{
  "d_model": 192,
  "rope_fraction": 1.0,
  "attn_scale": 0.102,
  "parallel_block": false,
  "warmup_steps": 201,
  "decay_fraction": 1.0,
  "decay_shape": "pow",
  "final_lr_fraction": 0.05,
  "batch_tokens": 32768,
  "seq_len": 1024,
  "doc_mask": false,
  "train_tokens": 155900000
}
MLP neurons of a small language model. Each row is named by its layer, matrix (gate and up: input weights; down: output weights) and neuron, and shows model dimensions 0-95. Each number is 128 + 24 x the weight over its row's rms, rounded and kept within 0 to 255. Numbers have three digits each. A neuron's up and down rows have the sign that makes its largest values positive.
A block is one neuron, or neurons of one layer that tend to fire together. Before each block is what it responds to, as a language model described it from the Wikipedia text at the highest values.

Determiner after a preposition
L16.gate148:153124169142112149131170092128091106133075161122117134130148107145176131108127090128103110115133146163121146123133209114128140129103112139179137169119148124144123180129103132153151122145140151128123123143126039121079127134116080132107137146103141154125110135120137132149171118101121134163
L16.up148:093097145138140149131085125153121145125160116119201125140123138138132111106102124127134178140110158133081163108114163125145115166110125130154113121115127149096125164080141168134143129139109120127088094107126162169120074152130096073172163138146162116126151140170114165115164154142112125140
L16.down148:087141129101178150151104119137166102135133086129152163143134153138146160128170115139120142117119107136155114144115161103141084137151109130118112130082155155154079101114119102125102085148119108138134093113126071134148142137120164161119108096128150125123113121139138094153156122125142118148
L16.gate154:114164157137129150170096133123132112123122145093099151166099117100143109105138101130123141102096149127164124107110164102131124138152154094142148119072129128089115134051106167159137115134138125095141142123144136120136109131174087165129141111179127096105103125140146140099119113120118136101
L16.up154:115137102114123128178144105141132126142125120143138132138125138182104144129161146170107155136089170132108127141129113097117160097083148123151128166128154136141102136105094117150121113141100094092114128142116108124164072120124137124102122105090156123115119116095103141132143126127154153142
L16.down154:125105154100158104117114153125129141102156072130158077098133132148092135135108122095143150112116076115095146144146129127156149142107105153104118156202096138189131120156107083110144180144133081143096128122160159132117120110124183119128162155129102180105111121168132131090143127130119125115
L16.gate164:143186137150153131140120151175157095113073121117162138088134159126146091093167099133119134175123132125106076124106137147129153149087095120135157131104132140112171151110091136145123109113101094093117109119095131120123181103121130185123131101136096144101124108131144125113145099135107095174
L16.up164:173148104150143106128148106108117149126106130115126130158132093133119147140146150114131142082144118118132114172050129173132146130105123113105120132148161138185103102139120147168147152139136097111125140174129143108157135114103112127118097112098148111151142135111142109130149114134091163120
L16.down164:152116171151108144131140153162141115141120109068185105142118122064138109107101132102161140157133143150129155109147112153172095141136120139133117133118097163148139119123122143085121154116114123109136144134117184117112118115128104155127106136139100085123161135116106138127082123092162126134
L16.gate322:133124107156157143134144094115121121108107135064096131118151136082136098072116122137141126107112138137120160156090124109114073099135087120101163147148122116079140102155127087134145138127081137119114087203117123132101119152148104133131153110096134147135130132123111127136124083110149107169
L16.up322:117121109128166122124103128105121111147126150129149119130147128116066111127143153119105179112139134108132149106121169106107113140141123133134132079141135128104179143103124141132121138107134130183128124084176105076124140126116116144141159102159136144158074135106143147139116165121162151130
L16.down322:110146125165121088104185126094072135133112131090122111082151160123123064135151098141127125132150148118156136124103152143125138160143115137172134143109163129102151141142130127135114125106139095116112132147130082164123133112096083123124087116122115099131110106167099120084162179111123123135

Word-start fragments, list breaks
L6.gate144:180112132113123116119104130150099126111126149136148145138154138087148091133133072067141169158201119128155162180119121108094133146130100103123111135142135146127144162079120111146157128121112124092158112156101133136129132105161115158157111134114118134115116136068089105126110136100130100141
L6.up144:149109134120145177134089128130138091126117139115113116180133126053201147119105112099125140123159148134113124164153123133114137148165105177126146115129085095107145176113120071103177177142138100132135104160145146135139103121106131132097166089121144169110129101115109148116127105174147101120
L6.down144:166106089116108138128132114108118104161138158127103097118096144053148119141105131091137136154146155116123100135147083135126181141118102132109132099108089127110141126067111068101104108146122139101108104167155150125085126149145096108121114117120125141141132102131106134111149118188146082127

Word-initial fragments
L2.gate160:096087135130159091109108112154127154130156106139128157167100134137141151128118146108147139154142109175141155132133132127096113148087168121129145133099129163097204134118099102126148123131101033122147127138183163144124150117140129094145127175117152119138064136082110108106166115129104120130
L2.up160:117138096151112137169134075154137129099148158119092147128111089123121147123143158099168125156099128163178159163144167121150146098108159106084116140144140149126143081138148108174134163172137179129130109070126119144095138145132099102150159125107174126098133141127082126126120106137111150121
L2.down160:080141095126160116151140107096130099142123140133145114096083153134108101126130155111134152172127158136145103127129129129116135148094111113118111137126104175158146112160117093152134163116121122107162092066111124122131105089152126110143104142121122140115083144156154076122114075117114172102
L2.gate180:100090113124140131141058192154098134111150101172106137133117158133149156120166139117097131139142124122104132141134169127098132141130158111145130131172054169146163144126143139168148151093134169092149166124116142139154152079165101142148133197129150134111092130104161175104152114113109117138
L2.up180:109139135141105121129106112110107165129156156188135128126124111126128154114139117115134106139088130094126107177115187100113131145160170141156144115136075118145125140143141102173160124147130116139151090142153157116165146095142077149145091178172121124113113135124143139167100140116139138124
L2.down180:112146151148112135157092114099107141133111132161096159139072145121118127073148117132132126154121109109125111167152165155136139132155120102124109126134113090148147161125166123173150141134132104113119142106161172109137146122121115140144115160123127118125134115126154079113070124142102138153
L2.gate405:087104117139136093114083127137140138119145109173112136159136099121115097143129112159125129178166111203127121146143128122127101122100133127110142128140123112101147147112139108113147136116110129118138119145143128129092151066127128115138137126122171122161126168108090126097107112143119159139
L2.up405:128175145105168160132115127105131189132107165107116112102165153154120143148173125124110117123100142092121128163140143142120137098144160111098128138138098159147150117112150096133125128123104062111110120119112147148120111133109146090099114150146152131079137136140186115161107073130131162120
L2.down405:129131153109149160120104110152089120128111134091106097148121190128130126116180141148114152125112141118153105148164161165135085105123135137143140139162138145164139155132120121127130124140126080117149136107118096162176113119103109110081113102122166125053128085111182123099105093114140116149
L2.gate464:051094135110108119111164143102083141188147175106158159150126093099099123129095103152122134155122130138142124139183169125093183118109124144085134145129103168117155086119137123115169151127130177144130082146132109107112152135104091115131118115108160124133124139161124134119127116131098147148
L2.up464:084119151101088115100142140171135154157118152139141099147182134137106112123123126155139153138135157136143101164096165109107158100152151126090163136140187159143173096110108120148132171161148085125145113131148131099123113128109134132142156135124120131110174187112112131118150148092160134139
L2.down464:096145118094107107124118162150140096137147118139125082083118107145135088163153170160078147182116153163098068120125079165144132122070142119099106108123144195153145123127161091145125126125144098139133133145134147147121154101117169095083097151135140125108144120108185076135153090131088152111

Third-person possessive pronouns
L6.gate424:068118154120137135180125106118153147126160085140113086142126126162124131119152126123164104129161133143114141123099143133116126123146108145135132103122091145109107134087150113124124100165080117118156125130124125105133162134150099107144156069149118092182142162117116175121101113111109145130
L6.up424:087150152117071108130120132157111090159124123125085086148133123111104108143127131132118122116110069129123113125163120179121096108104102117098122115109160131141128102131127151127126154147139121122128110091128148161124099122158114121126105117080171133110112147082125111152132139150179127122
L6.down424:094133117133151120141106100155146103138145124137146093129153138138101155132100162134089128096116139157084129101120152116122161140119114120100086123143120123169136128141172180160111167099123124142099095122146129134110103107141118118160154076126141150118157155087118133117149110117138155107

Possessive determiners
L2.gate127:079140179168127115106135140165175156117092094095159121142143137113125170123141128132156121159140092120109140123107142120147106150177156159124114129093124105119120138151176079103114058101133113145162122126140124138108113112131115164119128133115117125100113136141161135135159121147150186079
L2.up127:157113130134080128137170112128110113125131142141137119161163102154166132142098138109139147082120136108119128119147159145146129050115127158122167121090111172088105108115136158122122121134162104128122139080140122116127081164144119130137121093088157104164170167113154140068089148145098090107
L2.down127:103132138122154116174126131110106146135133147136110141128149092162141147083120113121133104110115120150082123115140114135140134135090133098164092093106132120135114138106113141101106085117150092122109147085170101114102120142100114148123132117140149106154117116106140106121150116131159106155
L2.gate414:080152141124141136151111104144154149117104085141127123132185101134166137134160132122135100135117101142105129138105116097121131100119122109157102108090136156109126128104155127105103107078110093116144117119123124088132103170182113112178117115108118116109152106128111149111105133116100165102
L2.up414:125140128141141130116118146122128142128098111139118144132132151094186146125133127113136148088132114140172089073094128128103130138131125163125121134080094141143134127101116121129119099111153082099148104081143134141122099127118104152102146123151196109136135163107118121106113117117129127067
L2.down414:111153150126181062108100096129133107125117117111107117147122111134144139140127138088126110085133180166105116119132115141143145124097108063139131144104155120155119139134147096161104139074180104126099121104152116113156099121096134127163097097143190137178097147123121101147164121104155147112
L2.gate488:083141115139140153134095135159129141101111115137115110096139135121125148132149136161147105096113125116130167104082160123087131174147124114102130144102158095096140125103152156132138098128167137144112109142146141133137169118135118125142086145099113102102148136097146172104139147121132123143
L2.up488:150139143110150110149152102150137127150080068105140090146130123130127134130117133137152101073119107120105125108142144111112155124154147160128172141124106177142098107127105141153128088123143121099107142159156150100135129144169152083135113083179135105160167143160134131117189146113116147163
L2.down488:099180122115134070190150115126156157129125133142121100127164157119154153096154125089137076072155109094136104104152157105150154128123123106115134128113102155130135094097091158137089090151125110141145135198167094128165141157127154118148139091122135072149143149132099090081105131105143152154
L2.gate510:099108085114126106126149180105083140177136080130135101176124121128120155140132104116112136147117068132118156122142157132121144180102163138134114150119157131123117125149149140172104125154147098130156142134152123165115096134161116112077113100095131173130115128094157135096129143149135131115
L2.up510:146127155149107100134112102120149134145067126098153139135148110097102162097133151071116102124132120111157108121143138135112085115123107143114118082105108106140154123117136142132090098137121114140127111136136125135158109151139090121087146132141124130142142110143119154115117155156153129132
L2.down510:139088147147112120143116109104119135134136139110147078123141106140159169120094151114121104161087126115130103130164130115155130132104147118127107091120157099153122120120102154125132134147091147143115087125158125135164140132133113096119125161121125153147117139139135092163122157141148109141

Word-initial fragment pieces
L6.gate298:083139146122139130166105144150102118115117128140090127157110127128114187134103143127126129147085125144130150178124161102077132167123136139161120114145160107148173141170120111146137124132155130131145084073126115166121148162187141124165117105158164127102127159076100098076083090069128182130
L6.up298:089094111155110153127135138097126141150139143137087140151130140146122139108115117145131136139131128087103146129125149088116130113104170116164143124180169143104157131151122105128135147120130095117133095106113103162161142105134129147120127150146173106107084116131122076123095098115137141147
L6.down298:106095122116079127159162136094103180172085143124103129116104151138125129136143134108087115162128151139134075116153119147137157125101131137136150134102178136166152101152106121151152119134145104137166136058131116154119107126117158109152144113134150103104074136116069064108117098139111122162

Word-initial sh/ch fragments
L2.gate50:155123117110084142122117133122138141055107155128131136141119057124144121126141146081109124091134127096146159124131140120103115148086096121135106138137113095126117115137135116122157119113122135168189106112114118099089135142087103121102153108142114135108083129149151099115109159132155127174
L2.up50:107150098116116136137113132113133151080163173139097115147110087099094116145162126167144135134100137119119172136105153099142116131136121101094093108119161104115109164093201166096118106127148079151126095095130138101109136143123107119087164113163093114108103161129142182094127138153156128124
L2.down50:111140158114116178114123166143128149115130166157157137135077128115138116156148143139124131129105166126136102116113121081145133114114123142116116128099126112114157165094147144107144124164142090128127114076137121125160105113119166109105094121153105091116173135116165150115088121118111060128
L2.gate95:117147115124061167090068151144156121138147137119127165116152120097138118145125116093153127099120110148138143117125098162114123150132156125170098143141108127151117123158111139143124114085110136138161080120118113115108137159124126164105110127083157139101140096082095126092098159107141165130
L2.up95:090145179128135155128133132112121147146150144128151144125112076086135100169152134113157139111126108120118137202102119143102103128138155113123133157139111090147131099125123153146125118132156129143148126153139143134115102154124125103104170062102131108090099137128152118082118158101161157146
L2.down95:124127144089089130109124137144155136155167131143149172153142118096137120132141115085148142084104113135092086101138102154137164109161180122152125205144132117130102124138140156148115087127131143121117142103132089139164155125133149121104105131122121135109151141105115118109119121131161138109
L2.gate162:093133138137075142184111105106119135130181124142093127122135107132143105119142125093112195094147113117123133146127185120096105125156148101148137150129150156098112119157168152140156127114147093160156149165089117102137099132121102117105111083150171113149121113079136102096092139157146122142
L2.up162:102174085126110115150110147166097132162106125115130109095142099112108150129150095130124167130172062147095097118133177124130113113147103129111130118142122146083159139143132141137087089170169111180140057141129100118131124150139129174119128111124093141189101092092139142115154103155134143140
L2.down162:072167111173093150156099155155133146112136159128120119094140147106112158140166169122151127113159095174134127132091136111116123150129146124118156107099098117104170140129123193118101095119156097136128137171130123136170107108122143143096094120121125153175137126108133073132137143135119126144
L2.gate337:133117117121092169127107054130154114106139098172123111114080096102168172109126083135159171123127111175158084130127142099112137145118107133114131164142138144158140108160115121132136124182151166140133091160136122152114114088102116121140114145131128151098106127139155150145133103145168129105
L2.up337:137122123140111108112093124121121128099113109122129102111121060103116151128159142144135146126145118172146118146112094088113081127165095131127146130125142095095147109119157141136115096183130138169142101129130143072149160107117126091091139134140134105138112107176140117137113127157140157104
L2.down337:112145100142119143133125140156111157132173113125133129122124106146128109134174143097135119156119099149120098120119129122116087082121137155091109135088119120130158134133145143123099143118166135120114061169134070159147129103138141128124094144116152160127081142081111103112100138138114136166

Word-initial Mo/sh fragments
L6.gate12:113176119173123130130122137174162155143138072129132122136144164134141109103179109105169126160146127150140142108115121146126123133104161180111158159114102131099133116122110157160178156125165107134123091105112120109113116133103107126124096120138142159129089141133131160107124172126164133193
L6.up12:086107137132088153164102187146091143106099145121104131183108157187116120164169134112115146137108114147116164109150126127115115165128165133114154164085135137107116114087146146085153150102144134098134099125106119151121140097097092132153143150119151135145127116123140105084130129147102153134
L6.down12:116125118137101124167129143177117145112125156125151124136123190144121129161121129121128111149144084153123116074149130080123138132123173149134164152125118135110159105118117169101149134152165138140132133138097130128097108129121142157146106135131128120120145136103194092102110151087153135102